Part of a small language model's weights: untied embeddings.
MLP neurons of a small language model. Each row is named by its layer, matrix (up: input weights) and neuron, and shows model dimensions 288-415. Each number is 500 + 50 x the weight over its row's rms, rounded and kept within 0 to 999. Numbers have three digits each.
Before each neuron's rows, "fires after" lists the tokens most often just before its 100 highest values on Wikipedia text that the model never trained on.

fires after: "-", "\n\n", "==", ")", ")\n\n"
L4.up2502:463526442572463448517533544496587452546524567494480517463537487456426505520480496528552518442544460525471546456588423499451550484515480479398483506499539571471532538542490534405507528523497466530515500551436496517525485495498541502524539492451465533502437509519453447588593512540551552596446453500483566524607519444502558408382601402423536569498510429522451422484461508453493560503489

fires after: "5", "0", "6", "9", "4", " ("
L4.up812:450535515537509486496533441498459494426446497482508583557508530469487425488470489568545499536554568403454543578583457532504581531507527517570470568429550504477606545583570511528472583421540563472424558495443521429544405538540526484519559501537459467444519469449528410577494502453460575568474505463503506514450470535487500490560437526533433490464457497521449519505531456547462473559505

fires after: " No", " St", " no", " place", " medal"
L4.up1146:487484452609498504553477511429404581492525578543469464579540513420451436557486490511492454558407472431454475516522533554532519479579557585554452473467548579522512523447498495406580468616615435442530527542546479486513551524544483404550576524589473450485507454573476422506603454437460587393531479555487480459511479445489518522480612458438480431479478608430550557467467459508480530537475

fires after: " ", "2", "1"
L4.up786:424529462499387501520442585373514480530491420492512582599534486438599490429446477482504518486530508549503569513635469591400513527488399558503472436455512499414546461434512468456423506527464548379553507517501482525473446489503407453566473514469413540540495464511438472464359451598569514513520496526585502487527438428480605537474571446416459512530512507544462470488484565516458514437494

fires after: " was", " is", " be"
L4.up550:429438544413462535553479620537466449471550422503474486582507457531542524447464457476516517490562575461473526579536471468374538455557523386476473498533486446507441498584561480529564556586551456501479507459580509498423413551422600459468515492495583543568468427573459557543383485447475405555497507505520579493489500420539538461516491497535497477534501507408521500523473442429547418543556

fires after: "\n", " is", " has", " signed", " —\n"
L4.up356:487492384516448479484461486489563490437483461544558502470440450554482550417481576503519490464485519419471438560489493503528571437566595539463425507453581454510497542452566390555554519497506482521491447494499495489466455491406452498578559543506458592617565524512528382509462547476493487461462590575445455519538514571568556507495552466515505451549525504496462549551497488541551467483509

fires after: " ", ","
L4.up78:490452520490515507457472433535498503540472538476433501469457467512525528509455473508548518515547468519512411494441522456498565579433537514454498503484437467501461561459554480469499480371456412481437449531498603452475506420519452558587505539437525469486539513431498426561489474524457497463461411446561506471594589529597468492503498465555487505554494475506504476463490402562589503468472

fires after: " ", "–", "G", " Al"
L4.up574:478508426528496485493468369562516561478548401582412611444456508443526481571521350534498450455460521482570482402531505535496494575579482486508428568378436564440407520585517494458562573498498492408534554431409522537434421517506557510507506572499537458535541542502565464545543478539547501509579502468489544478542486530504501488413374476531395409585480495533499448457501479471490491538506